{"num_hidden_layers": 21, "num_attention_heads": 5, "head_dim": 32, "vocab_size": 2258, "norm": "rmsnorm", "norm_eps": 1e-06, "positions": "rope", "parallel_block": false, "init_std_down": 0.0, "optimizer": "muon_variant", "learning_rate": 0.00661, "final_lr_fraction": 0.0, "dataset": "wikipedia_en"}
MLP neurons of a small language model. Each row is named by its layer, matrix (gate and up: input weights; down: output weights) and neuron, and shows model dimensions 16-143. Each number is 500 + 40 x the weight over its row's rms, rounded and kept within 0 to 999. Numbers have three digits each. A neuron's up and down rows have the sign that makes its largest values positive.
A block is one neuron, or neurons of one layer that tend to fire together. After each block is what it responds to, as a language model described it from the Wikipedia text at the highest values.

L7.gate260:517571468468475545505452527468514524518421513406505543438539523473453559424453540532486504561493436489423541553502506475506422473524457509476485484503496513487465511507453525466546506482574553514486506498484514565485536461498425491509528420423467490488516533509574539531457454524515528576489507465540509519492471510522557597492494487440550556458492525468569435566524561499488492519522
L7.up260:528495529488514531558490505505529442435521432516599569607501588426541569484507518521501553470532457547523486478519515518455453503520441478488524468519514389535511489487478493546463492464424475555480525497512511530456458475557452507541566477468514547482503534497502488538486528497483531580489548455498569474484556490559615505465556510438500468554489460512513535527521528451535521526516
L7.down260:495567477516487512424573520504524479572517494487556500549472527459511522531556463557519483438505578540438495481462462492490469497485567506500393525519520591474553523547407509426480548514506546535577445538525507531534442486510476481445545576459478492499499513496400460480479524450441511560516501536460536443475563482516565537530429519581541531539468503442463497473537443490561487463548
L7.gate301:547457514523554504487561509421498509488438456488525519526482528513490535473487440522516421495528473583504503470437545538515511447520489451549587400549524512528529442533453480486486448514475537574553515545545519538528544505515520462502437513452472528480523534442558498489484525610467495508455540555474549525512549543501432426509517553524584535454490522494451487468487487483513503526445
L7.up301:492484553475507456474511495494588511509479468491563527434416513511480469495433492463468511493570467465588557553480561512569464450464533533538490515554482484495513497535522526512478463478501473493506641563514499530440526585512489518505537519417459562498460486548493566486509428487452579488481541429475519535578427517478528502483604517507538478482483536546458561485495541511504434514426
L7.down301:480517613470566539550565505447487463503455495534506477439413449465555497510541470517464439514523456530541522466485476496460536439506511552481502492483502525480486478478495524451443473376535508549552491518534463449488576475579466521505429551422539501441515516497577514494464462480493483505486530528485481469524479499538494512444547534457502501580568500465449501459425549538540573526492
L7.gate418:487536545509475533449485515471545548523429517496523484464464443515494496528453483584457499614544537490481567524431426528511464508509463501500579446524517533483503487448505541533481544485553512483491560477459504405540570500460495492530533478481511518511491472514574493523464471426484498465430531474567461511555420445475586574487496508436566519530497495481484508450538482460495520545552
L7.up418:475530480594479445440506486585457560540517444541505527426507520512507497481497478478407456566555521461497504479527564512516440455522465476500523472490514443472500510532542488459514498533555485520519583452457442519495457504509495526461541421551454425496533541560515498490490562527460422516459507479528504519573500512474502527496478541438499519553510467504574437470546594414443547551458
L7.down418:465476485508531538510518492466486547475464450593551487470489471514472417494489518473400468548461561531443486519495473473573504504424479527454498496493485561508475497507544464467520517480550549538610545544494492548518486589501527496534525565505447548455446464573536540525521478543457495485456591504578442571422536458499487522504490424439445506540517454431456479502464522514541492411535
L7.gate442:475460566480491465429498551525384540547475527443487529519525498481498472537481569558467575600573507446498509503510455471513545459493494550515524511545602466530494463406466534524475499542467411566470477473530514449472490413477520522521510444486420511482457497456443535400542497512488550482542537508511513534505449482557531495432451520478533609473524526469523503521545462470500457502475
L7.up442:470458576549471513492516510445486402549513526486542485523568601447523467412499584544495506507551533475414481565501596468500467523517479505476486507527500457456479537469468532505543492450484433504442439491527467475577426587475431533499517554472517482482494453575522514489537596532522463533515471498483491481497531505504552488502537558460517554374515487503503517458476486521451508515479
L7.down442:492478525598519503522536497535487493495488517538469487441419472445524526587452421503548511574435487471441500510513521542482504501486491544445486501503492577477528503554520487477498433475464508599508543511449561505485535476496466464475503497504476440533510524506515500420443535565454467534507506526555517457490463485518434479506610506454505490562524480488502463473493506538519493473509
Responds to: Inner word-piece tokens that continue a word split by tokenization, especially op in Cooper and cooperation, also view in Reviewers, le in Title, se in pre-season.

L7.gate173:452515532518499504520474531502464493456516538474509434508516555546586473492496477439512537439447534492458496488460489514468558488435491519570483503458449530497540473556496579498476580547543529434501495457536490494543476513463558469439550494481466598513491523544374561542514595503484495469496443499462459498595472444552545527486552457484463513484447465467502516517473469557466564423455
L7.up173:547463461527470530507484495465520505486503452529493468450558545462485556599419534407509520505531504501445491533500545507530552508463477551479457498539514505461474500510540510521515498525526473408481467528475527501433525471514482565445507530529560569509506503504435420503504491494492517486505479443415521471478467439523534476493470426518527388437547457439501492463447441552529545509562
L7.down173:532423502504563526567483483539513436458468482481520536460455479457481514559425474477513544506575495506547492519528486434544568567458387585485470515463534473494507531493522466527457514501550549499453505521445460432471561426518488535447509502447536466448483522433431399502527498512486447551477532466479564506474575506503524517477466489503550462468527494446521467497523456526535524566429
L7.gate204:521434473537526568492420514503481525479522518506496530484492537548551481544482528456614490571512569473550426502507519420485468580438449526489540403536473509500526501420469523491476512549530458462486436439510541533487525473470556490464470574460492464534488522540435434517518485502533515500496464477534489523487536543469483513473501506560469509586470528445517452427524482506452521534532
L7.up204:480458588552444499471482540571497454477515475464542558548477572562429520436462468443537473473516483504502465476515468554535499555462476478530511496523492490495524512546510570525466466466479506490498552451491475556536454528526479551433499495432478496491495468552469431481451498512539444490515509471405436440466465572520489498515420464522470548490468515508482482500540465508619560473497
L7.down204:504454569526488548528596542493532556509527498523520491474517481569493428524476536432474520511513458530487403475485449542441479530497525519458496479445526551533500496535486480511500528503508514490408540397588477452449536472488504441520513489470564510416469465485441462531496546436519520534513492491441399522452542522504502520502430480566438478487444503548444508441491476516502533515527
L7.gate303:430461470529507495528454500491475501505447504480458489479479550511532476563491531452525568523496515470482507469502500524442480463461482514544564464521515472600447647527516482476478529527466516470494447439572500539548533463514526549494538532533477458490525482504466489404503473483553512431443499468518540525476497494557492469477481508522437625448477549515503458523481538456455499485501
L7.up303:472542501484441588529539449545430532504421532486483425480443469511499462539502567548544505535456438495506451444557469453539488509520493466532548529495507493534520454553517483485575503476494598455509545503459500467496588483557483457431501452509537528471544504515562602534447529523573513481587545485487499457438532473526527501454539503429539491473504424486482418537502482613493406519487
L7.down303:385513518515547505573549510506465465458561411473530432519547502518485548473505493502587535455487443448555517493486500551493574499572461544536527457559486533501500516493529508482498508458487528501513462492512447438458490577481526523474444528529505566488461469510576450482497462430459479431503519507390508482541509444523552507506495542512505581440516456483464608559505452431499486472497
L7.gate355:508494563478530519444550482578482461539494529488530477466504537522510497517524550455582430592466542544508486554466490533503481509482430476540521433477546511539465480493497526530413462545540459514473496528514501467492494495601529500490527533489530523477512499440462496495499412539576595553531491516420511471430471484431487555511550469517532499450576489548548484547494571540549541470510
L7.up355:516464541482435467466601491572529473562488466455602566444535504475463544491535539510490526440553499503480539467471567496493522551505532441483457502485497478536467444471510486498488524579541474546492541551526529471486498483482479551516516520410502526557471522486534484481501409557511503515512541431438490580510455593442521552531483527405450526510481514530503514523509440511499474438515
L7.down355:535488533490470428564519517512505414495521577484431486399503554570569479499412410517519497572473545467497525511523511528457509509528548582553477527529534500423475519495535518462500483514477487565446490548508474511407511519481477517479507493452427466490500551510518412460498513497469502543512528497542519497517531530483485530503490546376575552432567471476514578518518549513473564505518
Responds to: Word-internal pieces that continue a split word, most strongly "inal" in criminal, semifinal, quarterfinals and nominally, also f, ic, ight.

L7.gate20:536462504465504483474524460479458494455426482549510470490477485489549466522451523469533400553579499580513573489503556498492461513532504400552539468565468524499460462476483500529524559568448480548467535501475498485544482473443436494517484492506513522500456456432423552451465474470512506437512490500463508503519532598515427434477496515457510559553411451548501504473504507495485467523531
L7.up20:601435439528518475524466416531506493449489485499511456534453500530564506547451513562473522479531557574541509519519526517519472510569528547491462509496541514553524510466442522518490464517463472552495434564542607555539440511506496518555444531416501539502497442503545534502547514500519509493524472444462519509517507553460528451498535446413555511534537534510448450474565546534489517472438
L7.down20:512554486497502520560540549552517557487523523460519555444457512468493535507463490535453478442497441493562478479477456492538503474559569507507493490528531455536498497606522516473558549530598480471496543437502538490515493429441494416498479485495433420464509587509551513515472507549461502475505539496519510493558486467463566493565452509479506422451498509566466513555437503502542562522567
L7.gate93:514526457507484522422554486520535552542531529581483461448477518513535439540514500483456523529545436532467545512547493543537401581575555517514474431479477525550535509546446485486508454497516565504405504504512496414492508529466522496457478493489486506486482440499525554428435481510473511462475506527489427501580522510493514432436509496430485465452472502423460469518552605418456530512534
L7.up93:507449418474519502455486524540505484503489567509517476488630532541499531585512510538528581523546549569546503571441488550503577496561496491488476518445534531589493496532536470491610555547504502517466463505464557524497396493536491494480477506460546526505514526538487509510452471454457516528525501429474461489521481526498529496473447554511469536502443473518482448459541518483525458456427
L7.down93:462533437582442556545432468478562538532521421494476554446534514416435455460445491552523590422518450547554543536537446454584493507468457494505492499493501501484545479492480479477472527502506439472401458531512473470464460436543471539503526472480525463503531480480535528514513523512471446505474498501513490486493537493491494472507503536483407469473524482443497506533451497450388477540551
L7.gate114:541506475432522520470505509559479497572556502571458497555489439479548492390466460528519490481446501569513462507497518490554471514530466543449511499502504522594457545484482503433536447512486456579484546465486504481531489493452516500450510484499472475488543508511557478510430537506552471435480484479530454584491463480537448529498451470589556564584406450509496459437513506534514467557588
L7.up114:528484478563513530462496513543482369539559411537515483487480499447441552490471482526503498467507495488470512514536544586561494542451550544457545454477533557519521539470464462433546513526530511483488480525493484500494552513462496454517512556487566469475480488511535584483484486604514460466455483509483505563493413485539494514505591437472443524488506514474521571531507613505487518540494
L7.down114:492470483501408511482493522460548577506490494524469497544498488548453436483436498523567528427505478423501456499508487483524509389574545538521443516492474489511505476497510484518493541476568438470497465525521487503502518557557479399579490505537551506567485515461404487462539463514456505538467496556498518489519568429458496465457532554422439459476442437497472496551523422446530418437466
L7.gate115:425583500498434555483543568513541478483485558514464452500464517512495497510444534485409502472434512509465528477508562512572495550576523540447502481523499559548442453533543512468533523492531565564566482489477561519496506535526479537508492494550453437507390445526507493557529477523497466456411566531445509540492446469461469437434444504511478499480603492480480431537506478450490463547454
L7.up115:475453545505455503563561512567522460469529502485478576520509511519486361473447487532495550508506539559462530502511512498474466530565518481441511488496441581493484514581537456471527510608433505463511493513541520506469522492420492448618513543478483499517461479450543501454545499509503469505533512473497589518492536508531512495509541479430452482537539464496452474528570488440509570515572
L7.down115:497569459492354514473538567456509527562475497501519488492487523489546543493436573538515523521517538514508555609456468582588545464524474451480566516524484517497474519392447505492486579520476588506450521512477495584486475461555530507472471496542482546460442490532543545507455496513510510437533540528466493515514479507551462511447495470474426531543453494500514438541516542503431514516498
Responds to: Single capital-letter tokens beginning a word split into pieces, mostly D and K, as in Devil's, Din, Kristine, Demographics; also mid-word pieces like id, ing, ign.

L14.gate47:496500478533460547473479461464509559542437509479506525553522475540520463566560469532511534505470548491423463539515599512540473510469512460438535479474473567530529492406465458488511501508492549438504551495439453492482420500493573512513480495487484554556494465541453563432523524570400499458485489466505504513474431481460512422532457447489540487472569557484513487513469510511468416529468
L14.up47:544563507589533471500519422542526512478512494550517467501477465510446413516451535529521474487447550492453523533448583470541516527504544460422516516488419523524498458604475447542475509524486545498432453473460490511514486521471471553577413503512550484514439517519519527421551467560472488531541468512507472513504560456534433521531494448543485504469530572462561532519528486513552457505443
L14.down47:488491477472393497484528464476476555366481478584521525477471551608570495475509466528557484527465502471522535534473522503523474532517510492465456482500432597563571487481473565511491466534519453544480504464533547522527463447431523514549579488516585603563483458509459490521429472457518482535483533503497599513476483532473463486558529471530503534475479530534501516546494505440535513499538
L14.gate55:480521453492492530492477425513524522494436513562513537472481535531557504522513486490450471468550572502453568521513481509469470437559489407497447476589487536546583483502459478519561513570516515449514551489516497529465513497527508501484463588551554479518533518438507477519508493564492521475536565512472466535511510556472477462472533542534489418532496524412526438521519545501469471453563
L14.up55:504484512437498510516568453431547553459532483553460471535504499577494448483455498537548461509506378478496511519528507427505525439552504471472432508474442505517536496438443449531475499580484536505524528529464507516406484493505443578516513402442542536517426485442635497527439458482488474509533534415449475482552514457467520462477457490504524506492466424497549491516488550475553541453466
L14.down55:540472488461510535531492485461534536491558508558538541440500483489390545521420534485531453481460453486533550582508534563480569539512511489469443551420466521550493475492473509527457449516502510497456489507485502539386478487442430531492491473462454507568488432418522569525522449493510428416572510477498435478511497460497463502499478436505526503483461527481566501494511530463523525464435
L14.gate243:477485573444528529450506474468544396504564478478534439476574536559560399494494516459518451449466477539510542538565490546484570462537480493498540505484553482432527460582471512513502505555527484575509481451413494478573476517523532423475476473498575529511570500540483502517553458529549388534472466488504581535547480473552474461519448504545520515468544504473497543458489488501497466496521
L14.up243:481489478496510532581464508515485465544529536559363521465482504607533510470496541490634488478427537499508522487487595462518525544495550446495488481502481507518518489476510564472569532527482484526517525478473466498495527564540447495469517546509509556574491461492472484559553476478458562536504492489531507511537523446516537420486555518573443489481525556493456544556537544475490480535427
L14.down243:388523491515480492544495518527498453502548490479578550456482550470532512477438481472474503475545501521461505543503510537464500469540427453481495475505463490496578497559477546500568522492499454516472486494501535520495394462512524442564498512483504503475516524510570521495554504443474473482472469527509508522482528491458505574474511481525512517482529549475608512428474513484470432571451
L14.gate344:424559483469494490518553466544535478544502469467508529554545490424480459470434469450507424505424472490442556553506506525526456456503457510541525503475478491514559482524547509557571478507501554489551501508477510511480551607530505441511485558477442500477531442529499471517447526470422495527529439473465470514483524468467546554473522537561484531529499508453549464488476535481502478571518
L14.up344:465490486572478529514492483505494475482511458484548428506520511536417504471500433517521518459479488538462570544450600449560457569529570547438512436513449474521553524513513431436521509500494515521566551472417472436474493467571547525520535464510532528538489490512561509538529472531506490515511597447473515417426482563442444514533509522544476512520516483479540496528500498522471450537446
L14.down344:545528516553530484476515418463544482460557513510529526528483509526492523530542429524546524488511521579518458471475485428510489526398502480413503432484541455551565448519491479500496465444514572557539514556431538496477493436497494553537484510516491501497464505535525469524474503496519489569443486469544504422441475400512518552512493500459452477569440498557497497467548435428487490469468
Responds to: Fires on a split-off leading "c"/"C" (sometimes "n") that starts a longer word, as in c|ensus, C|emetery, c|eremony, C|ourthouse.